config = dict(
    num_hidden_layers=12,
    hidden_size=512,
    num_attention_heads=6,
    num_key_value_heads=1,
    head_dim=64,
    intermediate_size=2048,
    vocab_size=39979,
    hidden_act='tanh_gelu',
    norm='rmsnorm',
    norm_place='pre',
    norm_eps=1e-05,
    positions='rope',
    rope_theta=27400.0,
    rope_fraction=1.0,
    qk_norm=False,
    attn_scale=0.125,
    bias='none',
    tie_word_embeddings=False,
    parallel_block=False,
    init='uniform',
    init_std_qkv=0.016,
    init_std_o=0.00327,
    init_std_up=0.016,
    init_std_down=0.00327,
    optimizer='adamw',
    learning_rate=0.000758,
    beta1=0.95,
    beta2=0.98,
    weight_decay=0.064,
    lr_head=0.00396,
    max_grad_norm=2.0,
    warmup_steps=280,
    schedule='wsd',
    decay_fraction=0.907,
    decay_shape='linear',
    final_lr_fraction=0.0,
    batch_tokens=65536,
    max_seq_len=2048,
    doc_mask=True,
    train_tokens=901300000,
    max_steps=13753,
    dataset='wikipedia_en',
)
MLP neurons of a small language model. Each row is named by its layer, matrix (up: input weights) and neuron, and shows model dimensions 16-207. Each number is 128 + 32 x the weight over its row's rms, rounded and kept within 0 to 255. Numbers have three digits each.
After each neuron's rows, "fires after" lists the tokens most often just before its 100 highest values on Wikipedia text that the model never trained on.

L3.up263:145132148160139117111097133120150149140115119158132137164143124125130157068065093119141159122108139085129108154150159207144086106119110150127058180173153091116212135155148141147152155118141138132105133184117138154099067110160173131196171137097170166115080154132145107141086152113112124129101131176116148159070124128119099123162153165123147124077108084140035129166105205115109115124108133074110062180165134149137109060104177079111142107123155123077086213105128130160106116147190160106153072114143175160114118116188117075090091116181147110096117103066128152101148118134038089127
fires after: "2", ".", " (", ",", "6"

L3.up1124:162193098173210133133137154145097111112097102118136111187138142111080095060086120118131131092104058128194131152110081115150158110152120100119157114133165144103128142107165099160161166099127127077137099151131145200127115129163087130149162080099169156153154115187136112129143146079151130209141175141090152178134110159103131120146138147137127140139111157151131109174093140105163170097175038095162118094138122123140118118137146068156075175147127154086101117087178157127104046135102130102114152166182094177092104088108117107119114110094104122098181124134112123198123061155144155105
fires after: ":", " T", " P", " U", " O"

L2.up342:155176142066194080120089153112143159111094143046098100115195171112153132108089168098073093164118099097084152180168118155109126126098115147126140163162150101123128109136072078113098116099129077117113115133114132174126097108183146057170064082147111120132115111135172129141074137121128097203108116151140115112154074163159117143138081070150122106113089068067156114120091134089143137107033108094210122102174166188054104079138171156136122056060144187053155142135105134149152093081175168127168149131095093121121100145140144157151099142147115150062118109149094105122144119113162110129
fires after: ".", ").", ":\n", ".\n\n"

L2.up1023:169157183088127127138111121101104103173137133057140122108136151088107122138119130128117069161129039216130132144082079123155091102169093191154155152121171168102125130119135126122112097117112066093127090164097106127126128105125089082162119175081108160138122094160114137172144156116101126181161088083167141154163117127114110121134114080102107075101114115130109125134088128118149151168097102068126114114155106135128119170154168161121087116091086130130165101121134138185137069100163141164166173088118113150148090174085151164110096077145197117133123113182076133148158165175148093091
fires after: "6", "8", "7", "\n", "4", " Succeeded"

L3.up685:185118117101107159186186121104075165122174113093166137117130116107106136071143162138100107093091134118098151149104117171102123168111142107100105127128132140163160118164214127091198117088091125075161081136118136142149150062124125127116089166149144157123091136157143139110087170143165088157166093114193108147091074166092146117105125137172096115188120130160145078126123101170137155120196093107143142138122209114174139113101099112136093035106132219199129110087111149124135117112120120129094106108157160075096149160103094097127093155205136167151173112139136090142215202189119184065
fires after: "′", "°", "(", " (", ":"

L3.up1385:137125113148151168140046166085123161132106129073128160112124139076084115128075181110161110152112120105178134108103117133117084185116087158158153114127118156115179141109100088098169104171122101120163098147110146116160129086130148121111142137143093140079177071154123177160168126175122055109112108137103112127146110143138127048123116079119120128107119102149157143163131174063145171197131092155139169090073094173126138154089108061168105085129157173077120198088163125101162142196078154099096091144125098145162119185151118202165076162153116139095097111138067162194191119073121101101
fires after: " ", "9", "1"

L2.up2008:205096120120124146116086171089130146071123133098122145118183115155048140101101080132116108202147118143095124188118150117119083059114168129108091193092197111132134121041202109163146111161138142117118116152134146208098157133163167135155146129073137134195075089128157115113066138121122104153152101099136146143128159102130107152168139136110124142152176175159106124118079155088135099155135123096126093138166139151137156157106149149132128136128092183129109115086054162142140150117173129104096130117161132117110063185098120069122098128188127063097148132133083111130100127180083058153
fires after: ",", ".", "9", "6", " footballer", " by"

L2.up603:151128150131118092061089142116111152144142115138130091093173149090114163139092118100191107158134133174111096145167138151094104119081083142156111129195157125125088092134178133110150128120146151147127114165124138160137082144114092180104165086091109115113132160107150181143133117180132140147124135143171101042106125147093136122117065162118131087098110119173160094116080127107167133142118117134119138141085180121144162125088075129094095147143120154100061132095091132100133091066160186142090106110122141152140139079164089106075080139165096121089181152115113194165173117104101148137
fires after: "|"

L3.up1820:121133103127103186091125131092131102105181134120139083100151124103112144126158171139149174134054097135143149103111098136085088170160175157165182172115121154153109133112161083135104080143147127149168131128169119154084147201180144082086128156143158127100117103091154128090131159166067165185107160160169157120106123121070115119108058163179112090067081144137132169168119130078183128117095095147152123169127156143072155128146061148115157087088114133125144153099123135136128142136094083095145159156168063156121115167126152112177113112102073124040097156097129153147117087119070092186
fires after: " the", " under", " ", " On", "On", " on"

L2.up161:116183149153085182138148142168082120111149127161146102114095151134127128110087143138124131086130120085105115142051102096125148121147123193161158116184146133149098139101147122088111175133157088113118129156153100133097074135214122181140148133180171122091106183175160142131100143218143129160097183111119136182142098117105113092127087157125135069108145095132108138140157152171102107123167147064119190159165156078139155121136111049066124082147133121146158183110141140104141157101169137168137092121138083134099134111119091136096082178154091129144106138103076111138105132107090092130
fires after: " ", "°N", " role", " in"

L3.up1290:174151148097102155190102135197129117076123130142139174129128131104117135170094130102157139147114137159146149127090133096143153160044181151159162118156102172126135135063089136115070054170143099128123139108159133148120128104104123077174110148060094148120120150111176088142096153135215132164159168082158126108144124129176116177134093113089154134128083089213078124100133070136144128118109098113108090136068158159133086110112126178158133139109052112124113112145155137176178119094128133169041139114150036125077092134115161110117127117131125090131169116163081104142112122185137090132
fires after: "2", " |", " Dr", " by", "voiced", "7"

L2.up413:124130102102153112036106106127110131120144120136116094101185135090087147176109193092159116195147113134089114130129145106101075170083095132190215113132073118091099119189177149087134131126147134169106087132159127178123109131139069138101137121125100116104119091097159132192158133167174156134164138127150131054126138134130153107147092169135065075130042133186154112094138061140122140119084112103139156173185178129145145123152100098093135033133175129080118137112087117107087170096142107185144141146150163099151088107153127130106060159160112113034168135124120176154186124160142160114
fires after: " the", " |", "\n", "===\n\n", ")\n", " a"

L2.up103:142120123184095157140090161166130133112136119186131089061142142087087107140146139099107122115122106137118116179140151147056054088121154110241049095176136158138132107142109132095104079145155111104107125102175108164085133090157069157129141128103120109113129109121142084168140163159153106166090153179128156119122084086148162073142114149149061068200170154157154135163111106135121145147173111108175168160121184113080162110103086117150061116087131180135073176115095128132137185099119140112083116182203102104108133105121119128128077144164147158091184117119126128078109116119117132182
fires after: " |", " ", " g"

L3.up1766:122120152134117182124129120147144119136131130152146084165140125125124176126119112137072081124156103158131139143115142215094187150098127165059108154193151082171128108137124108167049143102116100131122140141135135177099082055156162140156138122085137136166158148128205146166122117133151086192127176108141096128112125171114109135125092110117103028159090129157169082128105137124124112179171120131160145111134214164123107088070163110145137142125130129122104104130168144053124115096152131120154163150122168148165079138151092114156104191170095154080171145120072119189168176142127092123
fires after: ",", ":", " (", "9", "8", " \""

L3.up1376:121118112111167108193126184122121152143127129122120166113132170135176087099113063129100085148122100198116150182099186158165107161105124117143060100170166133083169140196084118110103118133132108087088156067154127142121121196131154149168091131168115099123111154152166141152126142100167112152101187117193107145099103123151148135120126189113121124110153099155131151153170193109097135148107127093161086144145150157096148121135153115118108098111098123070162128087112142135182126107125166123126131097177181099119143167159179155166125104192172115143133125071111154194095097165144110132
fires after: ",", ")", ";", " as", " for", " E"

L3.up1380:146122152154146187098119142126141109109199135119151108123147150135127160084099207130113138149194103084057104120160111138154187109075101142111079155217147141102171120119115113111058114139176127174116110132162128136095117144109143116074133101174099150131113154206171137079131109102154166186179119096158102109073137125144143164095154134101143032165174172143187105190108130098095125063129121166069113104135141144134108146127067150126102074131156109185167163098113160086150115050105109130087120154133088124133130174129121098127075116127072135127076110082102173133152129121100148101
fires after: " ", " a", "1", " part"

L2.up237:132101139137140100111076162137158133138212095112178205101141166098173185138140145079132129125157116173065087124170196172147205155118156069125086185145131077149144129082152114113121151053179152196097158084120129117056103135177079084148128136159137190133134103133156153107112093168138165205158141170209091069148132178080118213108036129089126092082143181106079111111114128123107110119088128225143101140111144128112084153103118118092135113122122132122142188126118160135124150113192112118196132111146094179149099091088074152116111144120086114121130123175126170137167184167119146195
fires after: "2", " to", "1", "7", " ", " in"

L2.up902:091162163080165107225169159137134097193121089114115118169112152109141141124099225152172150137096115102156147136059049113232073183132145103207178108141155112076108154148084101127156120057136086120137138134132108108123147123165083166120085124115082090131140147174047149148118145139114104113113115150123147196089071162126108077137126106128132146092077130137170138141072165087111170130137114116136124109129117134159146113141130094102162091126084142077107123101154155086127142162180188104147115091136127127188149153186204109161123134094027167135114135130101108168150101134119134114
fires after: "0", "9", ":", "°", " "

L3.up1826:154170183127164164146136155113109122186138150163165143143121111154114204091116138112071140125110162077110157125086136155164156161125126095120154120174194164092094133129144076114085099084117114098103148121104135118072148196119078118125101131154143166130152121210147186137083119184057176214170127197153097144099090125136106176101180154055122093119118146097143090188123094150180137119140108133099090145103115092107123122150086153090131094116105140166143144108101122127149167087149182149136142145166075133088131118125104146154095105118121112153137156148098160153142070116130136176
fires after: " ", "2", "1", " |", ":", " the"

L2.up681:140152163117128119153119111175083129148113115140155072094141147035117147159070136083185157132125153125144150143082133145095102137108136112205113171117098091105127064137120113153171161154168150121087098130122130144128125127162095159168082081140139127101198093127129145175137151130157097156175211133140091130092110167130111095102122143129077109100118137112114075105149102137119123103111115119189132116109146075119112057129159114124140044130158177136210114061082101094061084125154146166151091178134156143182098098110115161156103158216073157126101139132115116177205125168105101133
fires after: " of", " /", "9", " |", ";", "2"

L2.up800:164088155171105136095108169124144123129118163132128129159165144091152147152135197116093109093154145170071150091090170141077096117096165127114069138150095156113193093087150155144102077127115060153119117102135124183093160131137154144157187165138169109117106103156131177103144129150189123139162085094154171114150082080126106109106129114211076074159109137130161068115112172114175192132080123150148125127118091174110085127073093091101095122129152108192173128088103142079159127056102099160154121162146096156179101141132120130137077145180143110113131136153112162167175166191095113147
fires after: " the", " ", " a", " an"

L3.up130:079120182142118098121102146114119140134084106083141116145120149059145127068173166113066047115160082134094184123168094132133074114131116127161081109067173189146144113128182127148129132083149102145111104135165110144141104143131076095129148093095084118181153086139121174185109118173105107133125105164112094144124115194163086111148063120166067109184087167131206146159107153139136173127068107190109140169060104092182100144166100141143095130125116107090167096141155145146184109114145073093127152106156160148179155121101124070133152119188139149143122152133118154137176112146122104151
fires after: "1", " |", " the", "The", " A", ":"

L3.up1671:152092167119109197110125097108108089144106134118161198179126128125142172133125131116139139122144128113168113142104193143162163171108123104077095148188095142140133117137164076122163087123137080094151129124136135143108158161105114115122128176085116108105209081145115127106070140098126106111120143126123104169097081101152162091138136139124127100109147166209165161188075133145191139169106129121161079170041071130109124130139112067134054076167161140170101161088113118115192139111150141153145193136140072138111148145155116112150112127126147160113100155182101227181117139175135152100
fires after: "1", " ", " of", " |"

L2.up1976:102161094151127139129104156105132142142137124058128114081115154105061120160110153150140103135100133164139074097114109099106113124134094162110154124102151122195147142159129160119119050098131069146122110084145115232140156165105142040158147162071169159096141092087130089123127143118167118120144081113200184114174127131195129090174100023115106115174091133150136168064146138072129117086095069160137109129146136172106085145148085133144112124142084142093093165112184143182122103187094107104090146113129096122135095118107146154164132125101129158058078106116094151108139152164137093132
fires after: "4", "5", "7", "3", "2", "6"

L3.up1701:096154156201149160106126124105093089077159119065158108172123166131071149097015089106106098127099119159143087169047107135119147132106099168106100123130091116139116138129146135099119170115097086109091119120160144191110164081105146114125107097095149167179113111136152072075059132120179090180167166163182130126101122140106125060157126082162120117119108074129118123105114180182139118164161105107134113185190111106102197124131172152080075105141155156135119120089089159093121091121136139145160127127148128128154128108095138104115132135174162116115142140129092114153192168082117136122
fires after: " (", " ", ",", "."

L3.up1125:120057066181122173185131118158067150113142100078140200131155130169080112116165148055104107122132060083112095125151140169125148186088058071185101112176101160146193107092142127108127199144183139090095153100132039130139151085095116085146099095104137153161102138172156140128076167121140160145175143103142138110148134147125123130130130140137165068177105122050163112168137127095119173137191105156131127178101106165133115132122111165135103158068173150136079088090089145083127100167098070125080144134126101142110154094207127092155109100175093152120132131123089160173154059135197130074
fires after: "9", "1", "8", " ", "7"

L2.up1040:130167143134176114121104143157143139140162154129153083178102157087130149100080165098115088113101093181076124093119123162152135166122140145136160162163145104089184131187124095112144118093121114170121108115095101122108152100139097105159126109137136197112149077145141229137133140169129134151136210139127112135162105135113128131119073076156116096087060122144145191129111146143130151155095117129148094129156160194121153133130176148039104111138197148131089115083124121093152124143134110159147138178130110162144142084103120149183103159225156150094158140153101207241163162185154116159
fires after: " until", " the", " in", " since", "8", "7"

L3.up599:151131173123104106156148132164150120136060127100140096080098191111188142142128183122120186122148133060147099155116097096167109083081098184200123071085141194151153062149185106167123093127133076060093133116141080173075127103119146072104114076101072190123147094107152155154132120150118133149173062158148187113142093157157124142158102092140150101135079162163124126111127135133155167145112144146094106173116116161156126081140106127148193086124194117074141152105133144156053148130109139093053098129119175149100165163157132142092137153134135111139101125104065124100186176113175084092
fires after: ":", "1", " As", " of", "0", " "

L2.up899:128068152158083111128112173255124089085114116158128100105099171106155133166087142117128178154147144185126125111114100177088093145034096112074063111147104151165173109115135064109125138117131130173130112122109042142122098165129163113070130111077164101119107123138102130151191148139088146103139188152163121149127179171068089139115128186195079118131113137122144075117106143110120184096152118112103093149074103137065120095082111132179125108125101143127125149130049129128071106086117137095143146092135106145188114100149163087044114116165067130126141150100105151166167104152110123136
fires after: "|"

L3.up1700:117184105124130202156080157077116118093126142108128100124154135169082208162057208081135088198208113128105120116069117117119078132071145131138161169159130140098101034074124119156172150179090144167122083078165108116155135116131152139126138054126094161163107082146133156136121144116099115085126116120105153065168180208129150077136149126143123130160111106122150123110132162104112146144089179155149130169141102128131136140084132127152117093140143133058126128112080135115091222122099086175145075126093127124120078116193159167098108158149093131106143156088132128151158138126187081141
fires after: "–", "0", "'\n", "9", "\n"

L3.up661:187166148206171095163115155226117116098148118173151096112111165097139198156108199103161109154207104118110094133054126137160216099031106129159158142189196107112186078131099134123112130127073124128130104152186101148147168082146166137139144082179150111138072112138140107149092162175165095146145123126119175079117112154159121089132083117128087119121089106124108148126164075166099133150152113108144136136204192175146177145104157086085143102110159155106134142125161120167122132108156100132167114156100142136155144097177119138079115108167090104106125103048127145189139127140078131134
fires after: " ", "–", "°N", " July", "9"

L3.up597:099194097145167116116084134185145172156163111138164095121168193084150112162154132119100154128112102099063121166190158107167109148134152098125140116142139156147147175111124126164101127099153153125097154059174111160101106166100071122147103161129181154099100170147091095115097135204160092174110099092228155115137073164150148169141069118180134149119092119198163167154094128092133114135075116143132100133128136189157154077168133143101147155139139160126110162156109142164155081112136091164154081136159123166082104097142201120214070096140074154113079111164144210125119131174111153221
fires after: "1", "2", "-", "–", "0", " l"

L2.up1441:115129082128176121116143094154122171174167057157156153163134138101113083130139159114163114119106145147086109121127126187092117174137144121122088081128109155141118141169115053158112097117186095097098217176111139147063100160183121141146119149147128070062105084095147141163117124247096141151108165142112133137137108090094128090098088155090079064124080146138131162130088099127159170090128112152144150106151162136097137150103113136062156149124134100158124132090128143131161099162142109151184167178198086162126118133151078103138103145136142161094175095111101162159104094184107111119
fires after: " the", " a", " in", " on"

L3.up689:159103137118203132111095134153110122127144130097134134101149127136119137095122133102097113142112125169146110237099170139100142108149101188152117135139120125178144168120136136095094073154110100151140133142123068112117120142122147163113189126109085093122160136104161101182109179116161072162106112122141086098130094098168127118145095162053165075112078072147173146078089163159136120130145088103219219152134163170154118186083103131156129068060112130164137184130151146135097084145173121155170144116147149105072171104196064131133087127202150121142185155077102107153136176120203113106
fires after: ")", ".", "\"", " ===\n", ";", " ("

L3.up196:169108125146151091179124160150125125164065101109155148165126140110121133105102133115123194139079207068118103153126089106134129104126069138193136106177093110184163189130135135122135116122124130068130212103133107132127085113140103118125126105137151139105095149102152138091118199117176128167158146125170141154125058095189160156150168162186108109097094153148146175113147177162105146069129140119150122122106117114148104124148149113104168161132103130109113142095131161095163135107074139135107093157125119180177155140149163112136113169148106123151137092156124163124137153116115089089
fires after: "0", " (", " \"", " ", "Ch", " not"

L3.up258:104099175080189077145106072140136097127165127080156012093175136066117165113070166134124118139104124178059119161147118139049154146165130138142179138136103154143122044079130129139122072148136048142112130169166103162104151165209161114148120188114145153120095110146165114138142130183151120149191101113129150143098080110126102057115107102148076093078108125182101136131127116149145112120092149092164103151128146149171112108175125178100145074148085130091121120134077126143110093106139151162188101143151191178168084148127171163173135102178077134119103175152116136123163144172132081116
fires after: " |", ";", " a", " \"", " ("

L3.up431:169159142103186103169045153127119129164162162085182120072138157150126159156125116143132213165094110101126150151078105119122139153138128189122140161153132106150165110110100114109114132093108121155114074171130156146107115152183181118186142146103122097141121097091162183133083181167101104138197133126141141169093183178112123113159105126123115087123062097146149146137151143062151169133089130085138106151099083108158133159134106158084162133112103218151084165116123111166158102063098177121127158191128176173114156177154124106155134162155103124095129076116114182218118148145144153149
fires after: "==", "\n", ".\n\n", " (", " ==\n", " by"

L3.up880:111156120061133135168070116183096140192151129085209079130150154132132150144151157144140144130136144127149109178072111136136115181114074153081133155167092143155117106153136104113122087102137142100067129142135137120165111123161159129132157158142093133173094050154130128159092173145166059111141102120137158121142088143127130103132156096156133121088134100172119128124090075133201144118118132075139071122094084109130083150147115134149140056139073122112163183096104144114160081117139116127139131123150120169088164154119158143159088127158194149127136127110110132175078097172088126128
fires after: " ", "\n", " Stadium"

L2.up304:159128136143120214085115120123089161101141144104125161074123156104169149110119120130108160118128139081085107164129155149056094117181150096147062177151134132173120139121120127159101132131167173130088147134097155222121144194143120182094132084118135074153124132160115052154102119169137138130092121162145169098132108154127116090103082125133143107094109140181085120148066171108134158161111065131119086139165137139110108163126079119207147097121075164139108112110099120148130191111121140083046067063134081133165090110196143170118109123148153105120143145131126144155158108131092129115
fires after: " ", "1", "2", " |", "3", "4"

L3.up346:109109154166110103170162178125115150120084085063140062202107190147142167178163069137162127188174140146143128145114146178155063154061129160090123119151200090096151125154131121137080087123095094165117121088172112185112129117102185128113098126164189121148117123120164158085168178122164140165134174118179124087135140148125145113154109132125133132113121130116145090090108189137127152083143094090108097136090088152076092128146112133110125122142116087118095128124092163134129166123067156141095069139128121183215066110117109111117137149137123113051145161097069192193107125186089138185
fires after: ",", " the", " The", " as"

L2.up298:148143155128145109123078194137117151150078116075134073122109126085110183111120096119115192187111128158105138164099126172098109076107061099189131171118106133121091113127134168133098082149123146158101103123155110125158100165157129145160132138121127117121144126191146130111174150135170087153182126163155099071082085148170138122150127123091133112107113102148150138104070140125163186146065083143214042164163172112130125152131106136175125100134151130160113105070091108113065115097146106176136064116096143194138098112137115139116126117199112102076179140122072201183169064158088099052
fires after: " and", " /", " ===\n", ";", " as"

L3.up1933:158131128130128156130123136077150132168134115142142137128135155081155068138109110105151105159088134140158090155111078142154143128096143139093097146105147140164149168102123092185115081155139033100136187141128111163109048067147152130131111120116194125114101134096109120150157140112139065117103146137158142114131082113159149107059164172114116093139090125161122120129130159139186132139124127127172131144081118133172164156131155117109082129152138194110126147054093146121148055134140166086178145193182159151099088177148127122123160125163132106130132119126139133122126129128161104150
fires after: "0", "–", " \"", " (", "-"

L2.up407:132100139120095161057099189151079154164121126098146103126162154161104194150156129126159171161159070113130167202084085124112153133108109117133083153111145155101165087131148114144151151150118162087117067177175076113118095107128175156112173133045141119139087134230138144125117191113108055160112188145133104175144145168103124094157116144130147079089149132110109162128075127121121152107087141090114123162149145125051109150140163078140111154137154096137151126068128136074114159096166163116146098194137180085114132140135109051103139100157104139124127136051072100156134118113179123098
fires after: " ", " (", ","

L2.up576:150174141104149170148142154149114073115131089152132122190138093131077145144071124176123144185180105139148143124039092136169130163087126139094154103165116132127087119116100097144105150100115155182114131217125099168138089165158104122098163105125148123096126168110128211107110149160149148107140125130055176145100144123093132084152157128165138101136121103146124171107109130174111150149143087135140127156132142133189171128151099142163097108117152145098123076090182148108143154129089089130158113189111149108115167163160166100113123160093117180098165120047113092177153105130120090141
fires after: " ", " (", "–"

L3.up1562:171138149108114094100118154133138087132125153099153094144116128115102174083115134111091177142097106135175139152111073153135139119143120140169112137177136129131150128094136148148130130138117083128164146113155121110150161135139143127208134127103085182099124170160115173106155188097146061106152147128115126147126129153113132116144165166138119093069136139162156109211092170168102174181147135134177152189079078090138138094117118092195105111105125122183127161115063131132140172084166184133115136169159126138108152146105080064095129142182133106127143124152119122197114082158162123127
fires after: ",", " and", ";", ")", ");", " well"

L3.up1483:189161133135142122157111118103147172143122144081158074148146156104114151144096166098179127140102122116135147171100134138142068089075104150116135130160166111140119056099078149070165140134090139151134119080060110234146118096148158104151134085146166132149110086089160171187094144152156066125206148159121157088138086164145136100145054080194089154063049133124112143122125151132083132136100123089166115113175154162145152079103143109074077045070118135089079146156108129184128145118094155109138114136139068127177102134202174172136066093159093118070179128124127172157154131165080134178
fires after: ".", ".\n\n", "-", "==", "==\n"

L3.up24:117142095153115079158136142140158104141123125133125030130153134049145063119123139111110182082131078172193121168166124144087113119139170117117149129123158133077140137151140152133131158113095094108088145129111137153063158087142137131196091149180113168149124126184160130131142148178136167182102124122169093125104132082155164085104163160103096098113108162152143106126055149158148102127138140128078092088108098140136148126157189069068118105152131124120093145150115194203133102068098154150132101183174167128145159136085112188067091124192108163135108111156093158202141101158208146168
fires after: ":", "–", "-", "°", ","

L3.up377:111126093171166153156078196131097115071079151114137141149124116118142088136091173121089160113076110145178143127137188185174073137087106128092123125161103149118136124097138072141138178142150148144091114162139131113110157134156101077102101104105126158142185095140182115158129187146154143104139122171155113131116126114121101100146130102118108137132147103081094088194099131168121163190132144114120132064117152165154139082165096073082135145116158131139136118082077132078068118099094180119093084132149111109188073096139134141212084172107109109123081080128098088149130135131107118131
fires after: "9", "|", " ", "8"

L3.up1408:129137104121153089163057154138147154086110142095150101055123115155104190083131134114058111134111137081142126130124077170114093154139109104190113088141136159095135126149185132174170171144159075143164094135137126134098117100126153124143102138146136150123104145113165138195130142168125103118130146176121112130146127111202156135069135144086148078094116146145104152130151133164074135119177120129203110154154190112115097076140149106110119106089145126155152114105146117072145116114145141171088105167146178175143179124165101115138144159176126128168122130090088170163104199125135111107
fires after: " the", " in", " this", " In"

L2.up692:090088061112145075093063178155153141120187091133123162119112113116123095090100175113171095179078078086177121155121125168139102091138107140184134127126109153086120126108171090113146108130127125110141142078122123137109103104197069111121140137122115159110125153147131099138163130127095089205110136158103194196129147151106120119110119106141116134101165120121161107177120191102166140085134099158124156106106129183090138105139120123069118119122144152177125142138098117166063106124158086140177058166148084100147117170144102133160115096128115155090124105089147154127156088143114130161
fires after: "2", "4", "1", "7", "3", "9"

L3.up1696:121149117132121090152107132179105130157157160072164053171120129116072111084066127081140123130110129118187115138139045147160120159124109104144102166171136151134112106131153066138104150071134152130141095229139103155148128099119129111183122080103170173090125126092166143135084136153152096189151127131120132096083088204104144117137110125139152096155070157115168161151104125142149175158082064103232099134108154177132069114168165154101113160102149145146116111073149142093100089055094120120109138192142105166144112203102113097180137118140172177114143145108134131138144187172174135094
fires after: ",", ":", " ", " U", " R"

L3.up1665:142170153151139131125128100208116117102180144096126030117191163130075079134141110076114113106117067143129180149165126132107116166120146119114152158126151140144145116132144133139138168156072121136084086115124122142056132078146100172152144121140181174123141075116157154160145138108116110131134105136190116096068109128101125156144110088158087118107158073163085080102133141126125144174135071138130089122089163187121174119117098086103089116115145135150123125158068153163155144123163136077125116127132101119154133125095113141176100094167128153162141164168090117198144092133118113083
fires after: " |", ":", "{"

L3.up1852:109174155142111098189112161188110068071141121147137089118115118122078109105147153084150180146090156064146159132126130134157156159130110134192106120133101138137095139074115144115187179105116134133058119119152176138121089117215145137132058105143106161116164101099148198149171170168118114138176097113135115078068115118147090121167166089120114136108128124142124107143105144154084144205070079152134180125082135129126086138068138147092136127097131139146181155072157145104140138164165073125137090133148098135212142098069119157103154179132154132088148122101115127161162115169096071135
fires after: " |", ";", " has", " ann", " ", " Te"

L3.up782:109160150167126169128141112147122118159145114106150106178140176111148118082167184139137100085114106148132159144142118125125116079145108164135068094124128197171163115072164119146101137136098188084097113072119095146130159109184133079098152140179128128229103141204126141113098117101138108162111078115128112188181111108178135128117120103172109124156117131102168070128093115159198091154125085183151177149139066138153138152179134130126035125123144137184084152111086155065097109121157153111111144133139122133079108114129116156108061120127143068142099140103068125102155213139181127107
fires after: ".", ":", " size"

L3.up1699:110183130178106103150065097125184176148132133101118127132133117085117160127146139107185130115071124143136125131112124122117145182148162107181114122134154130120132137142096121157152122130163124016143083106135104127138071059141109129166104094135113166152208101157120151086160139133094063188118155133184119133113130125095156101141117113169126141082138135137220155131127202128163179135071082104092115097109097131126140120131129111078138087118144097184140162107082122134121075102030161157172095104139138132155162093156123179112105154114157132124094118107126138152161129107102121145
fires after: "0", "3", "-", "5", ":", " |"

L2.up1013:139211150174119132103141129080144164138134088104147132194157133125159125155117145080074131122143113086134124125165143138081128087092157112142127106145152099155075112154120098102086145118143099115145127090087126228119130147142110116136096099104127121115148070091148163139161138133165133132157098091178129105154094135113137188178098120158113121177089139134148103137078155128069134153092095118153113184170136172176106110123168116108134040065130147082115116076091152136054193192116146146122086167152065149176080112136151167101058180087139173078192080164097159177161115149120143127
fires after: " |", ":", ",", ".", ";", "="

L3.up1677:105255174151139150162093160145119134140176127068143120179107113124106151097110117103130169130147109094167147104067129141153113199121146171161120090205116137099089180124144122138133053095117119091153099084169076155144098120186159118168113086154119151117128083103117145059112131123100071180188118116151197083123103139139133191140153098121117130104106154180159099124135151135134108117081107133191128136140121158121111167161167095095076119119051144087150190090175171144183170130172142144187144134139084094118135149109119130135068158143138153108149139149118116153151168101135142110
fires after: " ", ":", "0", "9", ",", "$"

L3.up242:121169159152226092082136133168135107149103117124138102114181184120110161117125077110137165175102131149121131149126106114111130135144143091107098181148160111108139093125192150126076143112111138169073126172166109151089075150156154149173162125174109164158155156122148169121113122149149102179057160122137105103112054104132140163150160116143109150127160114088162189123092143128139172141135102153199120159152156158125137064102132079131160039108153150172137127118089139069124095131144106175178065124136175157156100126075126130152078114174074138107173144127147187163114142142078149106
fires after: " |", ")", ".", " (", " mm"

L3.up396:120154080192123105158136162127115114147172137157150183149147145095128132085119222122116115105151130152106117074127144147126197193111028123121152160118132135140130154071149085067153108131146099140117114142109132086065153115143162149128144177162167122121164153140068215124101159168076195116207153157143070147154130101184177154075198118064132105081115135136128157166144123183109143079136135126147141161125144131128104122028158077107124081103169128212126136123156126127169113128144154115143151149169143110171162108138132156131099168102138075159136132138153139125112204151082165145
fires after: " ", " the", " a", " his", " its", "'s"